{
  "d_model": 192,
  "head_dim": 64,
  "qk_norm": false,
  "bias": "all",
  "tie_embeddings": true,
  "init_std_qkv": 0.0495,
  "init_std_o": 0.0,
  "init_std_down": 0.0,
  "optimizer": "ademamix",
  "beta1": 0.9,
  "lr_head": 0.00535,
  "grad_clip": 0.5,
  "schedule": "cos",
  "seq_len": 256,
  "doc_mask": false
}
MLP neurons of a small language model. Each row is named by its layer, matrix (gate and up: input weights) and neuron, and shows model dimensions 0-191. Each number is 128 + 24 x the weight over its row's rms, rounded and kept within 0 to 255. Numbers have three digits each. A neuron's up and down rows have the sign that makes its largest values positive.
Before each neuron's rows, "fires on" lists the tokens most often at its 100 highest values on Wikipedia text that the model never trained on. A number after a token or word is its count.

fires on: "ist" 20, "ag" 19, "ach" 11, "man" 8
L5.gate172:112127122156102090143087100119109108182109155119125116070108108108084096146104100131115106187126109167110150128129129121111137161136138157080150143184163157131112110167156111115161145116138103162090126190086116146139106137104111115118126107129145137114146111121122146152170180115144130125141162106143125146129138112149154130123117147190144131159119142095159129126099135168072152146143100149113146116141149090096143130134102118146105149093087105101142142117114141135134142141143123131076126131118128108096096087169111125151130121105112120131105118152153132178121113098128163103
L5.up172:073126121138113122091129168175147094141136114135127107126107147101110174146124143120117106137098152114120133116154158104109117125192144178148110119090160131156107160089116123160180099137116147157084130150147108092149101114156124175135087137125133120096131086134125113133131146126138119151115120148138107077117087136109075105133128153135121127132134148160139118119152114098172105104143178156117120119118136166150159099085154095146140117121116116164071092142124154105079127100134118162103133139168148143103131149117131180110087120133103109127118143112166153094127126139123118142

fires on: " two" 64, " three" 16, " state" 13, " five" 4
L2.gate198:156123097111111147118156129137120153149109140091102097089152140149123156151163141102062104114118123154132135136148097095108127118151129124095136090132104115182130132156111124125110126125148170161110142145146085133121111175124129153149154188158110144147080119162115098132153140126143129090138103101116150128122116159117140163128151119098111135113163082108136169159122108139095161140164138099102110129120084152110146156153154135136140168158135094136153124090116113140118122115141124103153098128092126132097093120179121123093143103173140164150120095119119140076111062113123145145
L2.up198:135166150143127146108110130098154139154061135133173078142079139119163154134119117161119132133130146144157138161126134140155111137092126150082167131128122088156131153122139129200117131082171140148141134133089137102131119111130128154144119150156089145089088132113157126153112128126147146098153148103108105127106104120105107192139117155132150099080118082108149141171187153128122159115106126134091151109137143104120113111118137137145089102168165104157131116132077139138133139124117138120121133146132132154176171123123121133135120103109094143138116100088097126126130126084138128084

fires on: "and" 58, "ich" 26, "Ch" 9, "oard" 7
L2.gate232:116125142124124172102110173158096107096126122138139096106123183168138152153168110121092176156159107109157127128115140135125096078145159130148145137135120122150147105119109119140143138145110158121097114127077148112135140114146123096137094140135115161130128110151158144090142132166143133122110110133137186094118094117084149129147097161096155080126153159096124110157086154167111077082149095107146132131117148127106154154114174169126151106130114133115157133122135124142148143101124116120118075141111125109098115127138113113150103107066136145138171094140169149112104151088122129110
L2.up232:117132181155143100132135163123112125133154106122152119123152135112144113123097093099165163147153141143095146163123167104118085111140110099096136144150112120069118159106152123126086146141113123118135107128090155184160089098148114103117100131153117096124157109123120108139172134070118155104101128096149169135107139114131138139100091116163140162122119109133110130124119155150121127123079084118150135180149146117125159159127116116100154101155178097135120110137082150096153135082096113136143109100134116128088098121113148171128126157144132160125107133156143125132160082118121090088

fires on: "or" 16, "age" 13, "se" 10, "y" 8, "ue" 7
L6.gate492:112154108111109144150115123185147124136125136088124160139100124165102151149100114105109156112121105136116118118107125161133119105115164129163134090113129086144132145125117120133119127163123080143107119098131131124141137129138081133073127134122107089148109125146135177138107141123106121133152116097110125104192115134152080185139160117120110123135197140081085112096108077084148147138146154109159084163123130146094140143119139176126147106111108109132063152145142165150144108116104109122157154144118130118113089118098118185124122145113149131150143153113136112124122110127164178123
L6.up492:109141143165135153138105161170116147125169139117121114096126153150098121125113114107094161145141090165106097111165137117116092101129096130156130157114116144125152115076128129147117124133163175137128136102146095131122146101130109119100111150144123101132126110149086136168103131109127131133132125116121137152154130095181109118106138150132134153205162115113137093111104148154096154171109153108106130076097106137162166079170077147120142199117106133103105142123109114119140104091104132133153177134103144125094122082168140137124153125147110169118174145126140151131140109118123126124

fires on: " held" 25, " at" 23, " located" 13, " based" 12, " building" 11, " build" 5
L2.gate455:124166162137161097116148140152112161105139153072127126130117095169132180169176116095115140117141141178120118137132134124108130157136145160136118174150118153141133110163150112076116113111153092113103123111139135072127125144154171117161175085149163116148084111129110126121113154122154179117116117095128141131107099118125123145098126142116172148155135117126108114124110116135091163134154093074158177139129141113103158168102115086155156102088108118100140124117142116137148137156161132097145098128161153140160094126147130136120151114146145120119115073110153125134117154093108142121
L2.up455:141169125144119118144129138129070145119092133079123105128094125102132122064167113134120160107146110143144122133127113142113147105134136149161121126127082183133149126127121132160140122163101093149136125135127137117111114128160115114104126119146106109090089124114115147103134120124124150114110118121107098128100162091096116158141116109099147122121145138131147130160166086127102149144102137096121140125116163141154094115111120101154122102165167168141090095140188167160109063105144149135167117125105161116152178143126116144125129127140092137108141167070151123127090084083091101086

fires on: " other" 27, " some" 16, " any" 15, " many" 9, " one" 7
L4.gate43:129149148098095141103120114110166113130124134108169164111127131155144104128166116128115121106145162074147100138117065136097147123114137120124135129150128125136158086134142139124130151128131101129076109136137185125126127137134144130157121154170155114123125138134113162150128129094105121150114143109110122147145164177070091104093083152132128143114121113144077123147131096135139184140129136090136170124138150111098109144156136141186071122128134140125140095136091184133168076145154131116140148186171150113098120138152116124129115092111146090123108146122094129142169136133149107097
L4.up43:110129128118139163106170113103102167105101125150100169152144133118166104105119148109135131123148153129108135113136105121170105134101134162086131136089122076166137134102121148137115155122168170134148122109142113101138116145109126154152108151094112100115141122167141119146092144129133133109149065119116145123167124173139072106126173114136088110130138167116135121142098115148108133076103134165126124156149110133143134135116138112143137114144175156158152136128152147159140160089141124071114097121107114135091084123099154123142150177143132101088158157147091076117142119152109124078

fires on: "a" 64, "al" 16, "ol" 6, "C" 4
L6.gate357:122131133128159167152150125128135098103133156135159112099095166129129110102198125145101094120136141171142099126140125119106124135095190123105088097140100132157130128166135133114118142126147152135122060125192105089150149154139133129123100134099131128135061114124089132133128071117118087161157158149099144138106104107113112111154141098111168138125131138136132121146108123110147114138131161144102128166154124118156120165090140131149150097127129123164130124130185126087106104126140139162145114130168122092119142141106139083166173136119124145158081140098103129109104139119126085142
L6.up357:093109124160124118147180142112116145111143128143101131125154158113140113104123116138141079146142136107157167124127144100122100144131133155127147116153112113129099148081096151135109134092099082142143153165088156131160131123073145094114150107113138134139154118120123143144121151159123134140119152163097135084151073165083137150108138115117131091127129122130131090108122118151165116117144064156154144127139158156122078146142146108131116124139164125135130148112118100121142069142161155134103135106121139127121131176175084119123148141125147142059089163131189131079107117132093145121

fires on: " f" 69, " second" 5
L9.gate422:155152152119137176141133151102139139138109137162146110104112129175166149080106175106156112124147088099099136131134094148136131112101141142150149109132157155141152124134149121105138159135080105111068137125163128089149175126122116109131119115069135132093091132131143073143107157099127146144118182106169162130163139084082128123153130136109123121144118124145110164128152073090149135127137151134126133140110122121159143145117098099122078161170135135121145145116133117164104109102117102182113148105157105108087107149114106125156140132099103117123150118118072160123128144123126138160
L9.up422:123113157116121117124158136079078091161148146142146178144120132139149153099136149129094170151129102136122160119136127124164153126180112131102150138079121117117140089139158116149130124089167117135105126142116146121135100149141154137096156067111090160124105071122156128141163144150145128160163099155155086120121129107119097113133115145144122098121096167108101143150104158143129129155143156181119081116143121160119088113132103117154122140132152155098091129118123152119119117133146111109147082143121144150099147118053110138152156165108136112142150141116174127147113140182120121147

fires on: "um" 19, "et" 17, "ater" 9, "ail" 8, "im" 7, "om" 5
L6.gate271:133145157116119148168090117124185125101091112125093162150145117124162112144113097147150128174115149124133132127133139135157085128118135137064141089109147126125157070161135129175109124188097144136191123145124111115117114127132086160110092147149153128121139136163164142107140104135109147153121137125098129161134146111102149096120142114131109140125118092125121136149138137121128140140106121111098152157146125098131100133083090144104142140149123132143165113097087108153138099074094139118109091071134130139131182140107107142094170141144143163094146125127177144101097156116109133156
L6.up271:138107129141136081177094111149148089155120120133131125114119111141129104122137137144143108095137116159133114104147119101116118093178112109135144116164156153155168076180112111143191157121136137142157162131126166165156125163108082112135132080159111152129131131107109077133144151115116126103110108136126139103090151091111160120135131106144112124087126174144093153127114100174118139115152111130155120196127154147150099097102167093127153100104136148105133133139101168092127134135117072130145084111150146135129132172133105160145110099141140113131153152100103137117164152124122140126

fires on: " includ" 16, "et" 11, "P" 10, "iz" 7, "ob" 5, "ar" 5
L10.gate259:174118135146125137104139110096089130154147153121110090153119142095113087110116100121116125124148094124112159135162087147100153118124154096167092149087119141138153138158119142125124130159093161122110154134162150115145114122142122158139139094134105098061096065128110109127123129090083160154153138134063138124101120114134114128095069108132139123143144170091125147112141131126109132092118130097154151162094151113157143097109129114112148129132124131181114126154116094143143146135124126119092099122147153151137124121151148167128171154128133166124102171116101180127098095155106153155
L10.up259:145105121144113142129095093083121149129080134153128133151062158153108108131135151172122112150126121092120114157165111112104136114135144143158102101138192093142147131120114177115104180115113094099109168139133070132127101154095175120114154175129159106136133131147116147166145109104137147136102122143141117134105133107091135117121130128157136118132119174131123154140133161168123127103142106140153182153122144189091126113115117179137145125105167123133157166142118100132132104097092138117104099127148099123084127094157111130126136082161117129128129092105163163139133108127126135110

fires on: "it" 26, "ar" 22, "et" 13, "p" 10, "at" 8, "ec" 5
L6.gate446:137111114117117108140112126074105092121119154112068113148137121117143095112151087119128124126139126094129119145115119088091137095097164154099129132137110110118128091174151161146178136098188122120118111158132127145153131132111099129116162164160114124106132125104150123155082159102128163116124131123101107138082144114132093138147079115138098116130126142193144136128122139174157132138165090129129198205100161119129104128119151121145130104125085126107158149141138142116138131140162108114105078121119113121094138123165137137149103143121124135109125104137129138114135075146100138079
L6.up446:125086144140092159111114122103123148086126162111113154111116151146131088113157142121130131139126155129141124126155136164120158112160136102132090135118123091158118111155134068110121150155103110161116142150168142060100111132110151154149145144106102111125133116117136180163121103127125183149088135127146126112086082129112119112137153144150150065110109165162119135120106138118128109079146104140109132135150146140131105117121131110099148180139107138109147173145132127114146181115094109152150142127116112121066114148081135190133154138116154107109108097128180100126110142123111095133

fires on: " f" 19, "t" 13, " v" 11, "ep" 10, "ing" 5, "v" 4
L10.gate82:141181161154131133153093107099152172177088081126128130134148135159132120129105125141128174133109097160110146097090128092150123142096158165110170105134114101108143108175133109109116100107122170140053131129151122093132106100139104125150113109103129117117126108114160111116130117122125147150117151104150157139135133150112149178112129155106111149141159129088139140104140090109158138137156117135149113162127110163120124109128167181139125105114101133122116137171166124118137171102108111120115142154102173142133096113120134151148100152078093134130163076147115137158088126121158161126
L10.up82:104138120127092074102134139144097137139107122066121165124141108144123140182109117148129102141112084138104127107138159143167137109118115107067133149144115140139132124115137114123173125156136102111122154120151132092114126162109089146146135109148102166169150101138156112115149139121087133137140170105132127138146117100105059126143146102105159156095119163187141160124114107120130170118128115118122097114132093151172143162154100076153121132124143135090112095115169156122148119115128092119122110116069197136175119099142116099156095139124151129099129127153133128141135129116116140149

fires on: " two" 47, " five" 21, " three" 18, " four" 8, " six" 6
L2.gate507:129183126121150148111130122121131164153121121100096147146150131179166112190145160183091162142089112081163140161124105085106108156111116134089157151138139083145180115132166137111139100081102123112140138156129132167104109168164105186147144182162098134146101146112109140103117135121121123123141135123145108137126130158102099098119130123147112159120127121126129163172133106121115169121114085116111130120129113130109148131109098145125144123119116116139128169105089136153110130134128087101137130156117140138082125142143103130134119105102168143131087136094111152129118122090189132106
L2.up507:134145143127109120141090183119094124121101159118131132110125106118125171112088127087152123127123132136103128110151113134151149159143136128113102118118101114108139150170077130173146132129135133116103082116146098136125128131165125119148144148151083175145111116153119140127124120178142145080083141151124115092157123127124105151168106114137099098143144146111102150111123183146119129099096094114103106143100124158063094152159110150158081098160131146126140116115137134117143092109145110121139071166174141128108131181128094103156141148123118169156167094104116144127140081106148152133

fires on: "ach" 70, "ich" 30
L2.gate265:121156099129104149094140094118095153130142152125146108121105136098152114163117117089152135124112119101140116140112134148108080124123136160159154152135135166113157108164116114126112144143118142108105121131113107165099123161136122100090125113142117084161147119167126132144110166087151174149080104062105107155146100118135153146122110100125147124130133112115197115167128114123112132138177134121111169130102123143107167205144113136143087171113127104121177118108100113119144119133107138156137127127142074136104108160167080176140110109126101139150103150148114129155125114116093104121
L2.up265:082114166141125108135137133129144094098128111142132155146094166112147131128125136133157152122095136094160118155149134097141116114170163154135141173115117150153132096096097124145179116134117157134123084069120112111154121147160107106146112140169110180147106141125097111124067159145091093127135101125151112085135112153124122140127073157135103122110113113086137107106114101100159143126137112147178089136110105156117132123132153175171127135113129140147117141116060127093140156103125124149137134138125154144132153136119139150088093170138141182143149121140164121099121128151159087129

fires on: "a" 80, "ha" 17
L2.gate434:105138124143129118133145118167090125123131164130126146121117150111132148132150100148121081149079124113131118102177049138086125145158128113132132156113122110111084120122125123097075161118098150167118134115119169166128163145132074139128134149104074104097092123151139129127141111105115126102117123087142102119123162129084140151149139151150138138073143135106146151154166128153118125136139157164139150096119102113141154114121092083142145140103127165144113134121182109153109123129153085150133137114126140098092124117104123130121156151119169178164083150062117151137123123105130154119
L2.up434:099083124099159163160152146167157130146112130166135099079097163098137118086134138117151100139134121122106155106081134081133121149148130112151128151122143144145156127181129150148134138091106118141139130151151112123125138125103144135177114097164115178125117071145100167119118162121136133122113132096121155096139114104089083117094092125142140128169138115091137098146086152122121119143105113109172091150129130121152108132113124130127151142136151115143148198150114126114161122175124179148118112077117117151137130136149115100118131127119177153104131141102138098113099091127091163102